Part of a small language model's weights: a variant of Muon for these matrices.
MLP neurons of a small language model. Each row is named by its layer, matrix (up: input weights; down: output weights) and neuron, and shows model dimensions 0-191. Each number is 128 + 32 x the weight over its row's rms, rounded and kept within 0 to 255. Numbers have three digits each.
A block is one neuron, or neurons of one layer that tend to fire together. After each block is what it responds to, as a language model described it from the Wikipedia text at the highest values.

L17.up231:089147135131099130160145128133085083141086124146142136146093066082186134121123146146180149145091164129099083177103086127094157128121171099101148092107080149180080127114137146158075133131070125144147146178158160097175177145130125084104080097121160141084031091149106127111148118116146115112164134119140143133092184147125138081109093084116121079112135115141091145096156115135113173131078162178151072090154050138150153120135119140100136090135136163080132126115165099111144075124160116137166090136107096048150151102137061106115107108081167130200116127047084067189183113105081144132
L17.down231:124095147163160069177170174134130126122158146133137079109144122146154148086156166095163161081160155104088120089116104136133109147130110101187087150079101071049126111055108108122099077101127179091136103197075122138137095145096143138097146152114128107204162117131161124148113113078189078142175145149129143116121110121112189104087130209164107074118120154148136107096191125118152074110137189188135153076155138143109148121113163200169059160129097092122153119115123154109168121114152130148123154053058114086099124124131119141130124131104115177152134148158118150114122204095174130132
L17.up432:099073113109100082117107153152103126101140161139131193042214014091118127051116159139127172122102139098158129117092098146176144103121150089096131072129151140118117154110067131147138174121117105150102128142152138149133171075146072098137152124127145157115123075197118145106149157121127147162166172130100132079059073129072161103103124116106110106110094135112148139110147136131144097124068159135165121089091132142137111103112163180109167107127105110024084150107138153119135081080209137099159095102163113119154178090128142114124141119163143172146070118084145148112154137098153156086
L17.down432:163126108137127131090113124175118094109169142148134079107118143154151142088123137077162130094157143077099063167109136157139099207149127090173134126125104144126160157080155140117043101043131110129164114200138124180100141142140057158139160191145139146115114117099167147173156146143097112155126154125131109127096104128081178103130150107153132121097182084133117088134155088151111068128118180130106147100130152149165137152128103132096145147101154111095096123160185132170119089069165151151147154115107080128143134071076140124225170080131152105158097077202096191146074113133169067110
L17.up505:156087112172147100145130098130109129194156123130120147130080055147139115194104173128175107130128088120153090110122140125136135165156150152119088136140108216129153111112127069169113122096091138125109147174098135132187134191158087144081142126099129105069084117138069147139117106118158128106122122131089121139111101126107157126093063074135124107109093165115212136127124187104118121087156186110085123079118042162112125176161113131130137152103118106185169105085126136091070091125109149164203132159190098111075144185173118074137088158079127168182132169116090097108133131123093182131
L17.down505:107127154125168139162087097097184155136198093127137137104135131094128183085155159136099091068143140112130125130118168092135143184154135156129186093167099123151156151084110100109133151125158132169100126123145091139139184150208139097095092165140165082087133143164076158069169100097138089151128084133147150149131172076173115147155147153085044142139085153174124140182174096121118131130095167151162081142110092123094114079093143150124075166106063128161098112107146112066082137173126147096121124129149107103202130087155070059201112160145131120109074078143138136131132133081139162099
L17.up560:119162105104046131130083062147151151082097184138125098136164125110138176104156100118145186125120151154136105100125114061117111051102138148145105089166131143073175152160123124205097209123175065101114139177152164075121143140099109101130120118151124157141080143113128154140151088097137153128128130099100048165072102137084171186133098166130156110160117082152128098164128148135169157163139144129192114101091094144119121153094138150131099175199143164089085153167195127160149086100137105187182131140193114137173117147133082143127151110080087138143146164134073148124131134154094118136
L17.down560:127126185144166078064119164147101099167126119123156086110095125136134142154089144179100078121080135088122122149110137174142143129157099170097148118146139133081157108066127094076128067101049125108127136138126117150155145168184157132139155109142121166097097119161111159093144197111148118163161141060108208146101166087201089170077176149171063026138122144100129123103140152112088146117137137156110139107121163098094128100125156113194154156100120116111075195106106183097094154157128097099157109138122181180136097145166155145120139146114075145131141134111199125145089146092143113076
Mid-name word pieces. Short vowel-ending fragments inside proper names and titles in tables and credit lists (Chen-ne-viere, L-ike, Daph-ne), plus standalone "as" in "as well"/"as a".

L17.up58:137123192171184042135124091110173091152182091182139139118165120126139131128152153132101122140090154142115140100177154133087117115106137111084126130186123083127146086152105037141170156148155088041078082124121100112126164103155133169120121119119134173105131094087126124064145157098125178158189094142103118166154154098072126158159181143137163127066139197145130161133135101096127128118123133104148216092101148114185076138106135101095138081068173131099158155109124106141107174152134148131145157116124095133180111133137104154157112136121036075107176169105167167123106113089115130095
L17.down58:157177149111187113124146124187118164111115158071159156116104155104099121087113136115106132131129121095115079133126134177074046109142119143125101091151154069180176130125094163168090150155118156113113106126150147149172080113083135093169151146094142106111107124081150091106142184114164083159153152096122124083193116154115114201114103140136072137118166093091126142105172044118125030108113052158139161148171102142134091147204159156154127077161085142158102180165120101133130106085112117108129150128078087128116152140102159110206143107099138130136123133171102118183186132151135123189
L17.up471:134108112193151146103134136134126151114131101149161154117162130140163118161086116198130133154089109121073080109142145074127149127168109151078197144131114092101103149112091139123110181187104123120132102215167114152088112086107165116105103196153142109105103138102109157149118094110136124150074117088144097152133144137168078138142104101145073136059103125135177123132132138119185139107117086126129074132138150097130075143075094157140146157147127071138193229095073145172070075172148147138130049165123104131167126158107119176114111189112142154141132120047142186129118112081169170150
L17.down471:131146097078148076182123158146147138111154147116142151079116134107109149151152123079168137094160111145148145176114164125101100120051099107117133049149065163149175118156173114107167148127117126097115134102117135124164091101135146068115155080079143116100157147146139142122135120116149154158167079107180088131118126177115180061124173095098151086146152145170091116087159142116069127138133181173138173095098110136194154127098174188106159087127101182132153106149195103138159132020138176160103152170109156111121132129203134135115083090149150129088094182124075101149080102153123109079
L17.up513:106164123211146143134070119122185117157113096148145107100189156143126151112112072120106140141100147138076091066107114117125126142153083117085191147127092128186123125113150109148102212154166130127135170170103132133154106129154071115108149122086132169127102108124063105151171074144157155124130136076052151143172145105084162166110112141151087126123126090118145125191103089182114132189093111140120106160114188159137104160109127067161135121128165170116161159101134131074094102136115082143126108179089137103107133077094130202132099191081132142153161090147219142144116151155171150189
L17.down513:134120133122133114126109125136093109154108118173137209103105088105168095129144150162147121066154107133148141127133173109117160145135151143118104112156097130110126140135156129073133081102093086120152123100147148117164146106115137089143191091093142170064161140100171126094084159154155137151121108114174105092107046161153134115105153152117152084091171152137132091089152140102130187045101141099164170085075157122095118122116204171094114127107134106155160137150152094202118156127122090123183163143152138104130161209108113089097192149188108211176070067069133133122147129132046104093
L17.up749:118201161163112100154101098089079149160118088180093135142117206126096123133139178094101084119161101117144122122138060153104108145206126102111141111137179102142112097134140132151129191182128140141115133164098190187230156134141099187147124146121117165129050137107079118151117129120148188152131112131126148107127122180140167138106152140133093193096174149163097146147128130134126076078152131127136135065148085150087117123146085103167153179128215117102201141126124159137060171092140125184099146115146162092122135112115171093149108153087094129120138080140113148080131104149168168106
L17.down749:111203162125110189143144142179118124135152130138095175172144080166115112187082154111172119125106185117154085118122138174167169141152105105107149120126157140124137131132139099058163118114157168127021132106133154104154122085149185091099100081062154124156142130122136103123137116124189123122136166162071126143168140108170145088084138130131149124074102131118163105137075095125153148117141204127132125101126162118103131129124133153113093152117114068083137127141126115144147179169178164132153121000122095126152132104116124047128097104129149079123124093077101149115144113116154138120
Relative pronoun "which". Mostly "which" opening a nonrestrictive relative clause after a comma and a just-named film, event or place (", which was released"); also "It", "that", and nouns like film, album, book.

L4.up357:103122158154113078083161148160130130137044139111107116125099085155115165142156174116118135111144122108128143148083134131138134059145170096117074101131121171165119150168132166152158121168160129123070223158139141133103102141087132136074130167127187105132041067156073113088179085115101124039194109158140152147083135135120133079146123135125133174114108151121115141097132120068131105110124150103120148146130107139157142094172111133113083114136103154128174142107108091121123059205158094147215141100143141133141188030142120125144079175139155193108110116145138116125158082162119150102
L4.down357:158109082135076141110181161122148148157148104138114116109162102135133142118145127107107048140157119098129107115158136136154117115123131142128118171131124110169076132109101159227134065101136191082165144134138202123148174178158091166092118095129144160135117176118098063093118098132179098152185087170118158172145182117131126130088120096104173089088030128101144139117116166193127137108089161146129085105086072150111169079110162148094139123172183186087147130163128134086129086125146036157110083135163188061153103120109069115084158124098139151122145117121132115148115135113136146136
Mid-word vowel-consonant fragments. Short vowel-plus-consonant pieces inside a word right after its first letter or letters, e.g. C-ode, D-id-ier, s-ide, M-use-um, gu-ide; also " as" and " with".

L17.up98:158127078085114145095124109094215142114174072090142161082114114128103149153134133070098117185107179135086057107110087142116117117136156152052120125090105108201044095143113104105137119123138116078110124119139144147113163135148143102118119136129073093154102095130076165114116160134175086122132131202084106100109179119115153102103145112095091140106101103188190114172167179161164164112133108124130172123144166208099071102176053122081100068082167130108110119132103164190107097133119159148133136083122113145089140107118105131134171163154164126094061114115105164094114111105119129134
L17.down98:139077102120099077143188177118166145104139182091133096125146128144148100117102134099144174105112152160106163114114160107067097107157098136143076081102125087105170156101123133137129163106148126114108179124133126162106124093098127105116114141150092116214168114127147222139164093154093181098133134127144138121099104114105164176100124077079116112173161121131068080105171173144192124136159195060122104097137108183095109108166162165096134148140143112135161115110150069142106144114150084135094106095152132160089164146169123210114132096154110177112098158095087136177192043109079146170
L17.up216:121171143130101089073102134130131128133234112101109135130135084140109103109110168102128129146168167106081101077156173120148097121138146122120133201104113103110120086119122148104192166163165096119146114086122185126197100141125175089181141188163124171113119181150034136090126071134132128114138167165169106131062152071142121095102168170057114128163096119099074067128137131124134128127107192113112121110174063152133131080155157109103153093138172175138139088140161147087141158130127142158144109163138109088159136174151119138195097125182147138147142175152096136110065127084095102138
L17.down216:108150079111135114134145086112116128108133148174107113095149140181149144068110169123089139087116116117124196123110153081087075088098186124172092113142105070106136137138138101125143101143157045154182110174081186152102149146158103112112178148177150122115129124072170181124170092102133074106137091143114084155066069133121143160105107105147152178113115115096057182059117123148169107134084220093145129090154139145157140185188121174131134114122113102169148131168082094143150149114102118087111117150145112113150117103148203145169087187127111100091134136155133151174083180138154143118
L17.up615:093184103127104100095107124101112081157159095084120170159130088185108118139109125052139167214142094087126122118106126107132124178147160117147155164121170087175115132142096142131159134139159100143104181080174151135114134136109201084167130075163098076127158114127070084085176168146104132162062122176147069146166138110134119101150144098118077136152112131100117110096172151107086129147122161120131084134154178119131136102097127096134189105129113139112086121115142119157131172112208143128168087157082090131117129106150125108115154122129159137053155142134068128020132056203138149138
L17.down615:149101138133194133135133170147094180101112120093120099115127118195169155128095169049093152094116201145145129089129125102137147144124131129167133180085107121090156147116101118068083113093173084152163118064095158202139102126133158099173185100147137137128111125139095088082104109143092091119138146153134100100192208074123151122113152095063117123116148103159150172160134151152156158131184061119133125142139173125151124150114110124086106158145130138166146111139133070141134144155131132104155083091118098091181188133222073062119135094132128144097080113191093101076124112156135076140
L17.up626:079141115117133143100178103120113097127159108094156161090149070156090126118131157101116145097170173101124129166065173135179148139095162102093176173129121080148168111168104136094150132137237114101116164089063174103131125135124114143217149061123088116153112142141123173121112136073109159138154140099126114140133132149115132131151111099101132134207175101072117075078115206107169154157103148100184164181093147145055092120083102099158148146133150134137083097141150139191152109110107160109166073103146117118149168083170096132117107168138146142077112121153128117064118155093109162164
L17.down626:150098112096166153195097123102153128146094122081113119132083100122153167084130122106139150151104100167111122153068111135149092125122159110146024143147096107150167112123160144094127092143120162189134134095125065154141120166101124121100109119101139135140090165099126147146212088147163168115091138091167148148185127119135158079140185155093109135087112119087123083049112055114198114104114217141132105140146177173167151140143117166053142108142154139150183116114178179116141089115119121129100141121069096146164140127166116156116132057178121190060102145165092124124154177129128101114
Digits in formulas. Single digits in math, LaTeX or chemical notation, such as sqrt{2}, sp^{3}, C_{26}, and the leading digit of numbers like 20,000 or 7.62.

L14.up195:148119118091072113128125124157073082067126146108139064087091139128071111144106152148123153130143180130170128206171113152152178148154106078040153132131128082068094161165111140120112141094197115114149157135131153133115078193124090116136139132127132089149129113104140119157149110123179136150136174201136135122143144163145152156094109079190106108110103105110196111159176198093148152100113135124108121131169113097144170170147133123110152144079059098095087116127155151136170101125109100069143156119099177135064121115146149114150138136095138178155114152060163095077226114083119103143
L14.down195:157183134175119131135104137158127102131093149061148122157114168157118146149096134145066174103105099144136067183112060148099142164133100125100171139131134119136084137069125182103104130107136134093107110157188201086101083165155101123120111142121116153130106122084136135095112117160156167140132118124115127140130110152074148105174127117187133131131192154154135161079167178137199169141166110112154066175152101114150083118102082066102133127110112079087160140111128114057159113087130162093170149136161207088122099151090140085139143124119127065088112176127101090124163083241121147150
L14.up221:156047151119078130124084117179166135108099106063141122112072056124140106126143133107064142119141116150132124141192155191126137097119137142178110173107117160066123138136155117124108127164111156100105115108185051176148101127090115131161120128125129172098100144187145058146137103059176164158155132124143144121114135137123145171142147134115139070110081119085113097123208155086164174133122176156115074135148120069123133122128234100155096175159158133128131127097148163120157133080131143198085095122108133132096110137087083119140120130112100107124131089047131127134199087153084130153
L14.down221:130123086140174086125108122110130130096136170106109196112095151116139185125135076154097132073113152117117090186132120154137152155070098095094140103075153167114106150108089146138087111134159141121139125154154101109140126117119135131156091183135153144110076164137090133123181125096056138116133128143127195158185082179169126132152179156107122139068115070129116108152154137190129201110130103155128136022159106082197133143119154112176164116155163110127120092150128140157141142128200113064053118099094104133209115108101086124130143094157112121120079197156130180173108116131113191107
L14.up394:143123107175109112089082126124181094093083128107115153129093082126134104188188126113088143122124174073093168189118098074155055182146150110119169173133195134145090119161140155150154154132090155128143117113129076145154117080158103148120118165083059125129103143147124124168110100110084130142138160145098151110118156110169132095152128102127078139125156144095144143121171140103146143165121083141172125151185145140054163133202152090110099177144181094111152151143164151095079089082142154110097166118124138139096165106147104115108178104086164122129126104126056112073120065243137125080
L14.down394:106146107039108144148087131156100126184099083124152161151155087166136096163094105124122174166149150093164102189155129166165126138183117136152154147140157151198130076166151106098107123113127138093130120129131065124153079105101068080124105093208125129142171092153137086124157156190095112120136154117094144127128189048164124136117118076112096113053134094189176064170141066145144074124167125070065120108195119151148130136093127157134095151133102141121187112148182162163135091098094100114183143151148146166126164100109111106164121131137134096124091141107073115162143147149131139114
L14.up636:118089110133135097103095131123147062143088084046146113093111073099140118166109186095111121122131135143105127171090170161127140165144137106103117170082200143173043193151113177166110140122142142086127140101126144160087114103124150106173086082124095079149155184161154112110139144148125080176121165174120089110145142107154167075210150127146112127118135099086093126110203152044095128161105139125118094147161120153112137129107138168105129158073119161085111132083145149181120162084126218151164094133144177118132136152162142128108110178137093143132167099108092150093188110194136134109
L14.down636:114105099070130107095116100104115104138118087090135144132080134154168204159115144034069137140187153138121103146192112140128125138081061070126154091142189164120119171081142130110124180096137109101137118088074144135108107113137107144055063121148119136102137154126138067076175095167137097125131118101103124146208175133132158169094141136164169150141137088181136117114146163165162147127077155128171130141133132122090144123186065123152083148125143198165126145127128142147129140116153162050082116130167163105161146134166167120090162133185153073127065139151113151062132107143122164099
Digits inside numbers. Single digit tokens in the middle or end of multi-digit numbers, often after a decimal point, in percentages, tables, statistics and years, e.g. 37.5%, 366.4.

L4.up504:155200112166172106129161057086129093097103085084198146138175124067102106161120171048144090105158094148135166177117108117065170137095135114115114116088120148128136160098150128143123099119159110100131122161090107110124145063091099156152111141182157120098139133059065151089142126143171118140106157121081123181146099146105156083144127138145183160141132200185151101133111117066104120119155111146114193127091101094119126126176153158165150106166183090153127142164146148131126182152128168192157110181094096140090121110133120098150137066084103087124082160103081103146165109199134115133
L4.down504:108112167114092107140145073111119103131197142143116167185102138134165126173099129102132141080132131174141191204059140116128177094102079130145104074141120095182163146101074092123204126150097128096150140119096093153135170055144115146125138167131181128105096167071123151103122107111160121100091079123146135142118096113113140100157166173119058128130188147127110103153171135142132173082132048095135139112141132131123159129152146141197125120110107185142124087078090101086131175152148144128189133117107075166176128125129186143094127137147107177062132063132171142131185161063110132144
Relative pronouns, "if" fragments. Relative and subordinating words opening a clause after a noun, such as which, where, who, that; also mid-word pieces like "if" in significance, "ff", "v".

L14.up362:130164124147144095137118196081092118122129156110129117155107176166093121113166127135057083105168149114125141121064148189114100090043160177173091143140215135050143171150097166150151132152112111089126146118132137079127130098094099135133098135144108165121140100108146072121145167112137138134135140093080089137115066119123140068095114107137164098078176106177121135077103135160104128122101190145183144111126116110120123170103083126071047181134154104126092142173175138172103135138115087090200121200151124042102137099142121121180123143129095138155105177147139137124140137082145112169
L14.down362:168134169150112096166091124089204100174173112119085166113132148168100148120184114110189137121081135129136209119145086141123140066080111160155149094155118092082141109150079144144140116192109148147179089110077108130143154094202116099158128049115113143100169204164107095135143094086114096096139125167165164174176136199122103102147117164157153149071098143181120135109140163137108135150138163116114117061104111110173099118123121137119142138073143068124098093096136116139148095143150105176080110144131098123113169055110059070126120156116187116165130119108104181103115104142141131103
L14.up458:110086138074111089159111131122134130174134146140132129154101139125148112131115127112093139077144133120110150140112144186136085121111125165155147079145141089093101054152084134157115158190108127086104130121125159120147049076079148133135155102113091152124143117167154129121161141150093158147150091133118124169118109112104184052136195056178140109084145149107134210145135167126169170147151151112128103192119132137121150112073168084102140096131162138071117175138092148169116083141126087111215131121161142037083162131136056178132177099121079091115062123133079115154080076154155139162
L14.down458:114174093070134114140124161104090111227106149173116134127081084078143150093105154183114145101088127098138132205129120173180146112087120115075209149136166109087156161121153187140128084148104127129158146134106104119191154129151099097142096114178173105120156158126171116182197188086149166126180064109079174143151124161172136091094121125095147173105137060126134150111125109126109125148145136112129097081113113081113165109128131147082116098152172139059136088168160116102100094125162141157122141121071143136112178130149066129138087121073119129140105080063137122173121152140163137086
L14.up483:126125126134103139115134180079143142179086116126099100098146154122148101139131138094127072115149141157156135118112151136104116101082113136142155122093176182148096125165105112135142103153123193133175126100080088125166139063089136110109135138119105195092202133131216138147113120133075100120161082060099101145144102205113101064122154165114180054098131084125111210106146092128055133120147184112147079051101113159106156149133115077082131087062127099092161140081136118174118116136144102115166147092155099077138137084123149113168141069139108136201122169130125123114128102116145138178
L14.down483:136153114063139107141132123071088128184117133082125185133163124148137196104150110093099205092131179160108152139099104166136118063127104143107161120117130152089144157115171179108187104116112160172103084141137137117195149062106124073059135122148112149103217147102171152123156067126112075103113081116128147149174143140118082070116133142162124154122097154155072163107151109161058173089153156096151136127115128140189067074141145139109144133036154112100094142128120131120183098099129045119184115137110114117122131138133149128107135124166131127197159163133100161143077115141140126135
L14.up549:127110147141141094097137202150133104150131149095099114160105160097159145137090157141098104144116126065099101129072121099129119143113130131155112061180156135071061171177112117157147090192153167104128149162102167150135106119077109110168115094100167108127133162179148155174198125101143117155150188064128107084088154140087159111117092109072132085072202108127106121116129092122090133091083194163085094152163082138110135158078082120173139155088100115095144150137168137123112124156131105127147168081180210093082195103112072139092121132136130145177071100100137170155145118137122151136
L14.down549:159149093133135157131115108118127125136124119147147183202058115074124146092178166113102148104081159142088154144111115088097167132160158090109194071138108129124117134143102133166131075166142109091119114121170099125123155123170122117160178121124143122174132118160067199143149156146090175193097130086151030119155155114114138161161118144147106106116159112199126136120125137077155099135158135138102077146109100113189110168164117133173140145091098167088067132083098092086133080159115136187111160093081121155155074109125121077117109102101186123106105205110088120137086134112113210178
First-name final fragments. Final word-piece that completes a split personal first name, usually just before the surname, such as Crist-ina, Je-an, Ray-a.

L14.up50:099173146080065084104145069107088178143139113103133121160162175111144135107119125171113080146169047125106058129136117111070152146093066093119093117108169178142155155099080135131094111140108089139081154058124146176140069068169125158130091139067096100140159140051104134116175119129109179131176154139127140132137120158153135180161131138104172188157147172101101150173127119158082128130107116140143120142097157122109131129140160072130177140136120102064162140139117140169103177135177174139106149118105077041113188099128075146156123097142096122140112152145107148106071137117166154075
L14.down50:114173158162113123168116067124081100129143135097136093143125109147134123150127094071196167135120089098180093091175163119126166100122102157134157149079132172110109185105116105131133093102177162158044099158103078138180117097168142074115128192131153162120096102100090106127102109116154068177115113167149173195171115147182116101100132202147180114105095146148114136175173142154177086115101154096129093122090152111164079113153118155152106178087147145087196170073123099087123160154137108108089164066150123132139126083091159093061152135105142168150099107124082118121143099143170144125
L14.up139:120128124126113131161136081099080157158125108156174108177098135113119117179141076175137120124131123233138130157158180092177106146123126113113125124054116128173121112114126098188086064111112124148147103100132144104184031102120133203086095141109096117074133138062081093100114130159063150165136116081090098122151096115147164119136187121107196082139122183096174147159143170168135122120103117192098118135174090166136097193141104106064103128099173120117108150078118163110114112148059148122121128094135101164193154134104155176110080129117123138111127109143154145128126176119111085128
L14.down139:161124146189129164100127066121165131190072112172084106130151115112111122138123111080109154071121148154200119134130094133095082109138120109139086151144136112145086075108133171088110132058117125110112108096134132109133116150117116123145157119148174161156127098164097072149196084109118071138154158156169174187147158166142096116108125111117099166104143115168137110123113102150042107094104173107092147124122082150147130094158164167214064154119163157185094143152095095103079156161143096086149173157110142144177105139197121140090057163190099062165083087103144143143133106114120103139
L14.up150:154160104144136112150166116131116097159096109135150113082170127114135124162080154089122146132097039112154080168130133145092145189114145129157112126100185167158123112136105094140108108147132070047072122080079142098151070082156096134142121158117146162182180142111075081093109111052115087125139167132151098162099083098144139142115149137111186140119137196126151093163106140139085119075105086152121151108136165138218119145107168103130152165110116093121127166150071116090071148146132150163104161148199045086139123157116099140143108160149112117129084042085167135119136145138153072131
L14.down150:124108116136139106133139066102136151139089086169140144100129139115139188144136107057117153094089158177142165170126059110152130115176147136123167127143128121172160132131159094134135210134118072138119103055140034101084080162110181146146115171082119123131148138086060120143149068119079130104141105109183173165131130074123123130111144187186151140118096110103118125155118125141175096061142150152182118110126167142181137156116146170185097167060131141111160145151135170087104099158151092181158123115124093073156086105171205102126127112080150084110128135110073095140109158097127148112
L14.up743:144134129111113121145138078200072151146089113123157157156164125083130124113150146115107153142115105147156125142119159109120121164100122110141061099169097118094118147121125168140137113197163188168150138173167133112103147054148159133139148146160093119068138155081064168176152084119128159156131155178103151104098097110170136135074145097142091091147178145082154116147117156192116170084139128172077140152206112125132118170126115127194161113060094145123082046228101139100129160108045109109144119124162099105086075136106099098090100064122128167117122118086128156142133142106092098136
L14.down743:153194138102178124173107081136171130129089159163117100114141111098124251138138182090104105149137127079157171131171153152139147123165103082127086083141110107125069099122073117115051081133109163134146085102129124144143119050129107161103136071183147133179135135130123166156137089153127045107143159149119116120104108201111145142119071096153118149140226152175177112113116121087110102133153123123105163153148143086116122139139158152165122142068126138129088048159082108164102124203145121180109134089162145118179129143156130159112117095104147114124136106121131167129090144069143126152
Clause-continuing "and" conjunction. Fires on "and" (also "who", "which", "but") right after a clause ending in a named place, institution, or organization, usually in biographies, e.g. "…Norfolk Male Academy and later attended".